From a checkpoint of a small transformer trained on Wikipedia.
Size: 12 layers, vocabulary 8192.
Architecture: rotary positions, no biases in attention or MLP.
Training: 217M tokens, 3316 steps.
MLP neurons of a small language model. Each row is named by its layer, matrix (gate and up: input weights; down: output weights) and neuron, and shows model dimensions 64-159. Each number is 500 + 40 x the weight over its row's rms, rounded and kept within 0 to 999. Numbers have three digits each. A neuron's up and down rows have the sign that makes its largest values positive.
After each neuron's rows, "fires on" lists the tokens most often at its 100 highest values on Wikipedia text that the model never trained on. A number after a token or word is its count.

L4.gate171:562426447542529526521420451488517572524514521465515487471399500512474456466642464551561569486546510565457462459470520498530492475528502607529530499489519533521465561483489469523527490458510525471501480522568463504550527497450493464575567496587474506530413501476527476552449467477558575541
L4.up171:577453420499492477481461439491466507516451531458493463492391525480402498439511505497501538513500499483523471515496483496515444493488543571573554544534537543545498568456533469541520480480497481503485513565583493496567453466469499515519480542505482541591435528560509455512386442449536518539
L4.down171:518492425447520486461454493513551532501530505387535493512442485501545410496569543484522547473444457549439477468514482537449489450464539525450542487495459522577436492458529461501573379516498420492429556500501500551511458463509511474528476514504533476515514558484521470586449539473461487555
fires on: " German" 26, "h" 9, "ür" 6, "n" 6, " Norwegian" 5, "ian" 4

L2.gate447:467539517549512570524527422548508470498507486536592447542518564463565522535530469503582398467537517555466476489551427528492502469466500568484449492536534499488472530529427522496445468488538457539495478572462534510559474500500479447534544517610484533539454537495546511440518527546504554562
L2.up447:446496528515557458508481470441416497478467489516513490529448536496560499421547502498576486519468492448502434493498624539523444464475519591565493531520512566477424571444493520504566462476527440498533547544506502499541486463530472538444536475554478457539501489468492495490487560472507509542
L2.down447:478525477538489446481478423511500449528494522552560545538479524520513486500489552451496423496515567480450476472573510472421436552493532547480497545515549553441506485570547521514451455532513393500569470457497506504482510477479538466526508510566515487523513534423480447541464480408453498514
fires on: "n" 32, "h" 11, "der" 10, "ici" 9, "i" 8, "st" 7

L7.gate350:486480495453524531453455480494442495514494498467489430453462511519491554423457433444451469457508521493424504498519469435474472472520565518476490522452432434474567407554471530540464534517534426567518410506530503459540515526481416473502496447500453489533455486501546438457474551518440521505
L7.up350:564516522527428521497404577503426456553467495547463454472489489451567477509470506483546494468473496505474469447587475472425531513487563533448477489460486476511442408506460458601439491521543482492513524494509576451492565484454448456520518475479512437498491422512488479477510552523532518492
L7.down350:505521541520502448487447449545498526495516474501486437543498433481521501499527507458580512521438499459457520502483403449498457438560461505441502496386450504537543535549536544547499472497488433531503531514494470517426567534467504509519540573492430476521532489487492494511502588522417589495
fires on: " following" 11, " every" 10, " next" 9, " first" 9, " each" 8, " per" 6

L2.gate531:539502505463478447525565494516481601479553594537552466542522501455423522486535512492485503510499580498530507487498508587459478563456505507584520460547598531531494499489510496540569503496534451495492550498492493552489502540526496460501542438549487506543537495487497440478472511480511467549
L2.up531:504480465477510497409545483562478487424574481500466408465481521476407514518547520446511462419521556531499417490514496497547496514482525522467526458582525533486431456463494523486523461532531506504541595495499560510515511491456470520416487492546530559499518493488514550516550482381530513479
L2.down531:505505458525540477508483558508397516526491467556557568477468489608447461539580461441435486455471511529459519521486529522441525525488512543469536503566527512521521474467487510489505462518534531464509570519519560574542475440514468516534537472580541535538494486483566540491489554465503470549
fires on: "ic" 19, "al" 17, "ian" 17, "n" 9, "ical" 7

L7.gate53:458427546517444518499560513534503448509463550533504480541491525532464513419418526544486465533543466524468535488531553480413469530518524530450509488486548465533524460522522505501542544539475472592479553462509536475494525430480417421535490491476514477497524503516511537496407462491500458597
L7.up53:569527535571505489447500440517530534561466556521555528579500466535476512553493453522555385578524473480494508486524562531555524471492497502478514447486529445539532541526548486450493553519523451445469512409569516473423550460484475516552538485487572516458541532495433540526487490517510520543
L7.down53:497558512491473541498464459397433522454598534485547473526454479419507529526529461548497529523523421586491517499475488534488469403454407630547479475477480484476513484499492441470494509532469491443449515489592419535435568528510541587478489481485522497473527429507519525478497503505482562461
fires on: " of" 19, ":" 10, " when" 10, "\n\n" 8, " was" 6, "ing" 5

L2.gate178:460495419514495464502459513505546487479505455529468485524572461536498505556536549524480443521514457515465548432498554522555557478465480558459510537460556484442525495499588521497443513443594518499470494510514513495431431479499526527502523533594471531523535523466503502553534406497464487488
L2.up178:543542474408519478489462583573496583496508499530486515468452501476443533511482512535521455537488446610456561478476457517479552541468488466509512491418468463460457443587541541493512589543448437527537451474484481503497483463575484458481530432514486479532522489454485517453426497518476458510
L2.down178:458486474467519540555488467440534555610445486551482513542524477544493499503489520481468462502462443448449520492475533544551469488494428620432507487534557521534444493534530548524447429427501450503520504455500530469508496535547487521430516567547467485478499516499448520546505480501521463526
fires on: "f" 25, "ta" 12, " le" 9, " e" 8, " fl" 7

L2.gate450:423484520498535461565459461567531457510469443563548545521384454476438467460491500512500428491538449471473506482536393496413543484501484591498497586493482503473502481506514484505490523525434569485489484551509469507587491464430467553428548502519541415465541493478561529454560493458506447467
L2.up450:436545510447520493540447475544506447439481477470545459482400533543487454475450448502493469523591411476488508493482506486437468489485432498493494513450492501543529489479474526524454588443487540456524521453538494459461528526516490530487488520434613573580526506425497493492439494451472520547
L2.down450:473521524462519461468503529516449509520482540561521494503524503509530549499523528526420499514559477551500422571426450565487465472525510581487473493498475469456462500620574486401585541472457548507465514467510483476482523503413525580433532455569502532525541548520477612446487482538565555488
fires on: "." 67, ";" 13, " that" 11, "," 5

L7.gate322:490499442429519470521468429489528522440479408525482523542512490523493494558483525500513501542507514463557541494488539574480507545541426544490546579512569422482439494474536492433487461513473559520424545520554482475451470455533431527482546435465448597521482497545474534517518506517489488509
L7.up322:476557520455545532582527517522471526608490497548569463523445509524443541524497467508490532490570456486474585480481467519439482435497494555515532473469500435586500489484555471497579483435520511585585483474503540546532526472495547521509486495463528471536547453462489436461505485555516449505
L7.down322:516461502497505463492503556476529535475454530532541497552476507484528498478534511532444423512568474509558509482536547533468456540395424490451446549435559448469463411516478462502412501523432435467474543512526465478466478549442539516506479465449511471475437536453486485491501488482530513453
fires on: "," 88, " \"" 7

L4.gate79:463542474504513584544433505507508521518503448537439473489495559501463523489508551514462457607422497464426490455455581510465497518489572535555496526442503511483538484513481518430491569433460543435501522466473504428532532534486481520459456485478541476459492458475461481519476473541486487506
L4.up79:471529522457519587490414493465530534475442464450482488521507536511441518511508550490519520464513478450473486517459512408442557499520456530494554550478476480484436476433456498486466523445468471453508540508597534474501500447486553544533475430423469489461545497460562439567516551460478502506
L4.down79:542502437493560531476481497501484524409504529536424477485475545585493466447588514505467449544452509512437509556513534442444513479470478581494629451487526499480427479478432516551518491472490486491473555532485493441550562486511440481514494437477520499470565518479434451518462541528491533542
fires on: " I" 24, "I" 17, " we" 9, "Wh" 9, " We" 8, "s" 7

L4.gate276:462506408458550459529446484478532561521484500487548484480429467523539504518479497471503464493474497443587521535551482522522424558461522546549455512492498520479469539511521520481479536461513522610499492504501532565527529527472443551498513502552551587459424419444487562537581489516525410448
L4.up276:437527542502482437510487460503523470534433532524418503444565575532475513505553453440528525605495450497512513487464596572473541510566474503492499474578496481540440482447472477476506459495535504511470462509432496516475509571480459487512532558503596548545478546454470530506522486518485525512
L4.down276:417489507529481488503574480521535470579482507526474454477467625530446506459603536467496476521457517530518477524491563498532531479553436526570396567589555529499473436448482479490525515505479533486533498533470529484530487570488469479488482508452517561497557513457527437463559496510480601547
fires on: "si" 23, "it" 18, "li" 6, "ti" 4, "ali" 4, "iz" 4

L3.gate255:488478489503482496485486555588499503456465494519562559509530409516527511453506512531515494484449421561515505494465444576462486474497439504457475594466508465531493498566485448500445473494465491516520484499529506500579444540479456427469390483444638495510456539424454513446442458468492479507
L3.up255:541502500473524484478435573557483498443426477517576541505507439489515456531514522441463481462518398459452498493512394570435513460606466449494503559421493474518459436565420459457476548460540473511496516484465525494468562525516528461468490516469551522449534472462485560518514558514424506496
L3.down255:496454510449565483531485480448493486576468516488461433585477543494468546490526507553472516484591505484555519476456540556443498474532517495496506443486471455471539468434540503450488586524484482495448569471473461558430520452444550583531467553576499491520533538551555498487527541527486458468
fires on: "." 100

L3.gate402:466484503444474609486461487559526469507517520515461496472449530489494500513520523473537532524477560515441487442468513490515466558487561538535548450448495466496556531508454423472526505460487490592550536473500519499463523506500496530487513533537548512453516496526467441484484505494493548576
L3.up402:511530427449481517534508470511472522466488446487533413496592500488449508463550544577486548547464391512451490466456468490501475517464570525516492461555473513461568508479454484466483583511443593464508590486430533432446495528529487505491529501464519519473496463460542502545536412460521517481
L3.down402:460518532479457500475508572478480530491503479439487506462549518477521473533485406493500531506503450506464456559550531411518497568457518548438441507455472523481464511455456514536514567410554482530501574552520477433570531501457505531493557454466462462502551555547500510497495509513423472558
fires on: " We" 16, "y" 14, " who" 9, "wh" 6, " we" 6, "ach" 5

L4.gate94:497473461511493541529524443487467468506484550540574514436468528513465455423524468430543524516569530553458457545521465474504591456494557490493480541531532533462473576555515439528533429488549493500518488572591524509487507566506479404468507413488498515536552494615514441427538495490559483561
L4.up94:491490515557472544462555433497555465455496475568514488484522552486506511422489440536527525507509554495519482539470480502471469490504562501464552437582527529478531629479534511501500513573531495469537470503570538448477446546423561350440551490490488530517476541543490526530546498502479540486
L4.down94:503561457461466422488473502558584501500470561511433486498451480459488532514524494474506546486471526589466465501450433528447480453570473506502610493482470517553554530504468534554513458568557433530471400490503505501455522448513529517585520471498503504495470428466470484542518479492470458509
fires on: "d" 16, "ed" 12, "ing" 9, "ted" 6, "ly" 5, "t" 5

L3.gate207:503492512500643438441500465503439468432532513486531513512496463495509509475472535479448511518509459503480471437480471505514496482528527496546488556522446400548550487577493513504515514451482481553473551511531477456486477476390486490426496520529516522549512533519495488558527470461511460614
L3.up207:477501530520544482503551504571490513542520494494546543487491457525523455454508492494524442500553424501513533553506372526458468511499432536522548588573463467570470472539479505457477477528505462478502509476481541486464505437459538546495487486464521445486447584442544458441516520482456495525
L3.down207:514501486538609474461469515500468543580510470474500401528484463438537547528522513495465482523489513509476509552477457533516494562479451531412561500473415487523524490454533472539502507464450521492454541478492420489467564580497523488517470465575502513536518465482517541446461515487561554535
fires on: "." 90

L2.gate312:508484499552519396513458477525504472509493468496417487560442598497496466460509584455474455464552522481474510485575492479495572435462578421480523446505442524501459511495497388525518498562467459505479507500495582499521506545445510480496537498606439502504453454533509446501565448549561531574
L2.up312:519523508536465494524492529540536516528463466492511529401524460541470537490507566456498474478488467500470462451457475485504533509502557416426566446517502526483425534443507490499528461546480533502516422510499549416571523509444505547530515500483530524462512513487510460497477501510515450491
L2.down312:554519467491520562531439508486520475441526490479513486447553432488533543568488544513529454521479472542454421431460471477526482508525581444467504474442506506435468509539494434514471510591503591559511437561450520443491584489481448495551493511460477512527490493561532476490466494569485485437
fires on: "ed" 36, "ing" 18, "s" 6, "ally" 5

L8.gate119:496498468507440476487513480503470564491532452534515551532525508608454441497490448527477525470490583445473507510471516545569478525555388477499536492504435526447525464497530474488491514502483523614458563579513439467447424509502600472446617467537469518469520503508517497480417513533503543503
L8.up119:482501501477443498476489490528444508482505430444533545461440490511522480553480462420477487447516518471492508567505481482488523508533460620523478519499509478464539441504541535458564559513509536531456475455489525509586457495510616398455494451513469470548478453497551562509459496512543527493
L8.down119:476494487478412452509557524499524466427407457509518547542460506525491475480497483542478499544548529522431542574526561573498529497578452481521491566484510508555515484477474502527456561564546538508506535569428561503549530542546487500548474533466532490489491587488512503558552452494539496438
fires on: " the" 48, " an" 9, "," 8

L2.gate122:465461495509559534431473470471485540494430510497557440553457495494492562559536511453502488503489464518548561498455513482423476588446490552514453482504472493480460569545496526488568542458480520525501505437500506506522472501490507547541486456500473476516442424437476481657573542486456496501
L2.up122:450491506523517506567473600420502483451438543529560549500521508442507560568518532532455465517547449588469523572467592533511420515536559458459513573455479489451511479468459540444518476552517569502508510517464457444544522537482485543541425482455507575436477513417485537538501501494484536532
L2.down122:495530480503551481582542486497551552528518517476514523456504461495524470544535542520496477537419506441571530534508437504491487543482523524513494459496422461533563572469514523529574525450518524519516511483498431508489531506525471451551533520526437493559595442451489585517489582506485504513
fires on: "se" 21, "si" 17, "ti" 11, "ce" 5, "ev" 4

L2.gate146:463485517496457535549487530477481537506457497500434502498462488514475501502486525536544512472486507480439492456482573479510512510542517458500505485483545412479546423460392503580528528480526517584556467462532513501519563520571556529582569509506456475424494437467504506559398470544460494510
L2.up146:451500495543403495512518495537501581558471458529482527494499425495478505541533417527432512510551481472377479490507488515535523466471545508521516517537546520563424454548539504535495483546502498541527528506461464550585483513488510466525526521532499398537496472511499553464442521437502439532
L2.down146:417478510445569499552555493597442550510458488466471446465515472523479584498510528509577427499519511444517409522552524459479510491541548482457505493438523433440530530443499489515559495511424470558543531481461499507466524501480560512595505572518479462518542508482514556482445568466537495500
fires on: " per" 24, " Per" 13, " following" 12, "uc" 11, "s" 10, "rap" 6

L3.gate228:494530494423460535507499539592499492501523494546405423494539537435447482429482508502540402464500513552573504552478503506459499462507469533583451532398569524473483562506438474464522474553486539521513503507537483538501525503543520502495586550562521478487522429551534470563497554446498550508
L3.up228:489403448472515572553502441504478489517467526542472491485484497493448547497517516490532462573501515477588555449529485454462428478423436514517469522479548515504513554386557440534496533413490484495433542593545512540436517401522477548498479509610493536508488489510480516549527566491488543521
L3.down228:504490524491463490455472512494584539434509545473499493541513467440515556487546469515452530579460513531485473461547449550481560511470506533559526532495494590555458557517465480463512381512562530479547520486554542564483599498563552538488490527559520471515469450508528500482547491466522492534
fires on: " South" 14, "ian" 11, "us" 9, "h" 9, "an" 9, " Western" 6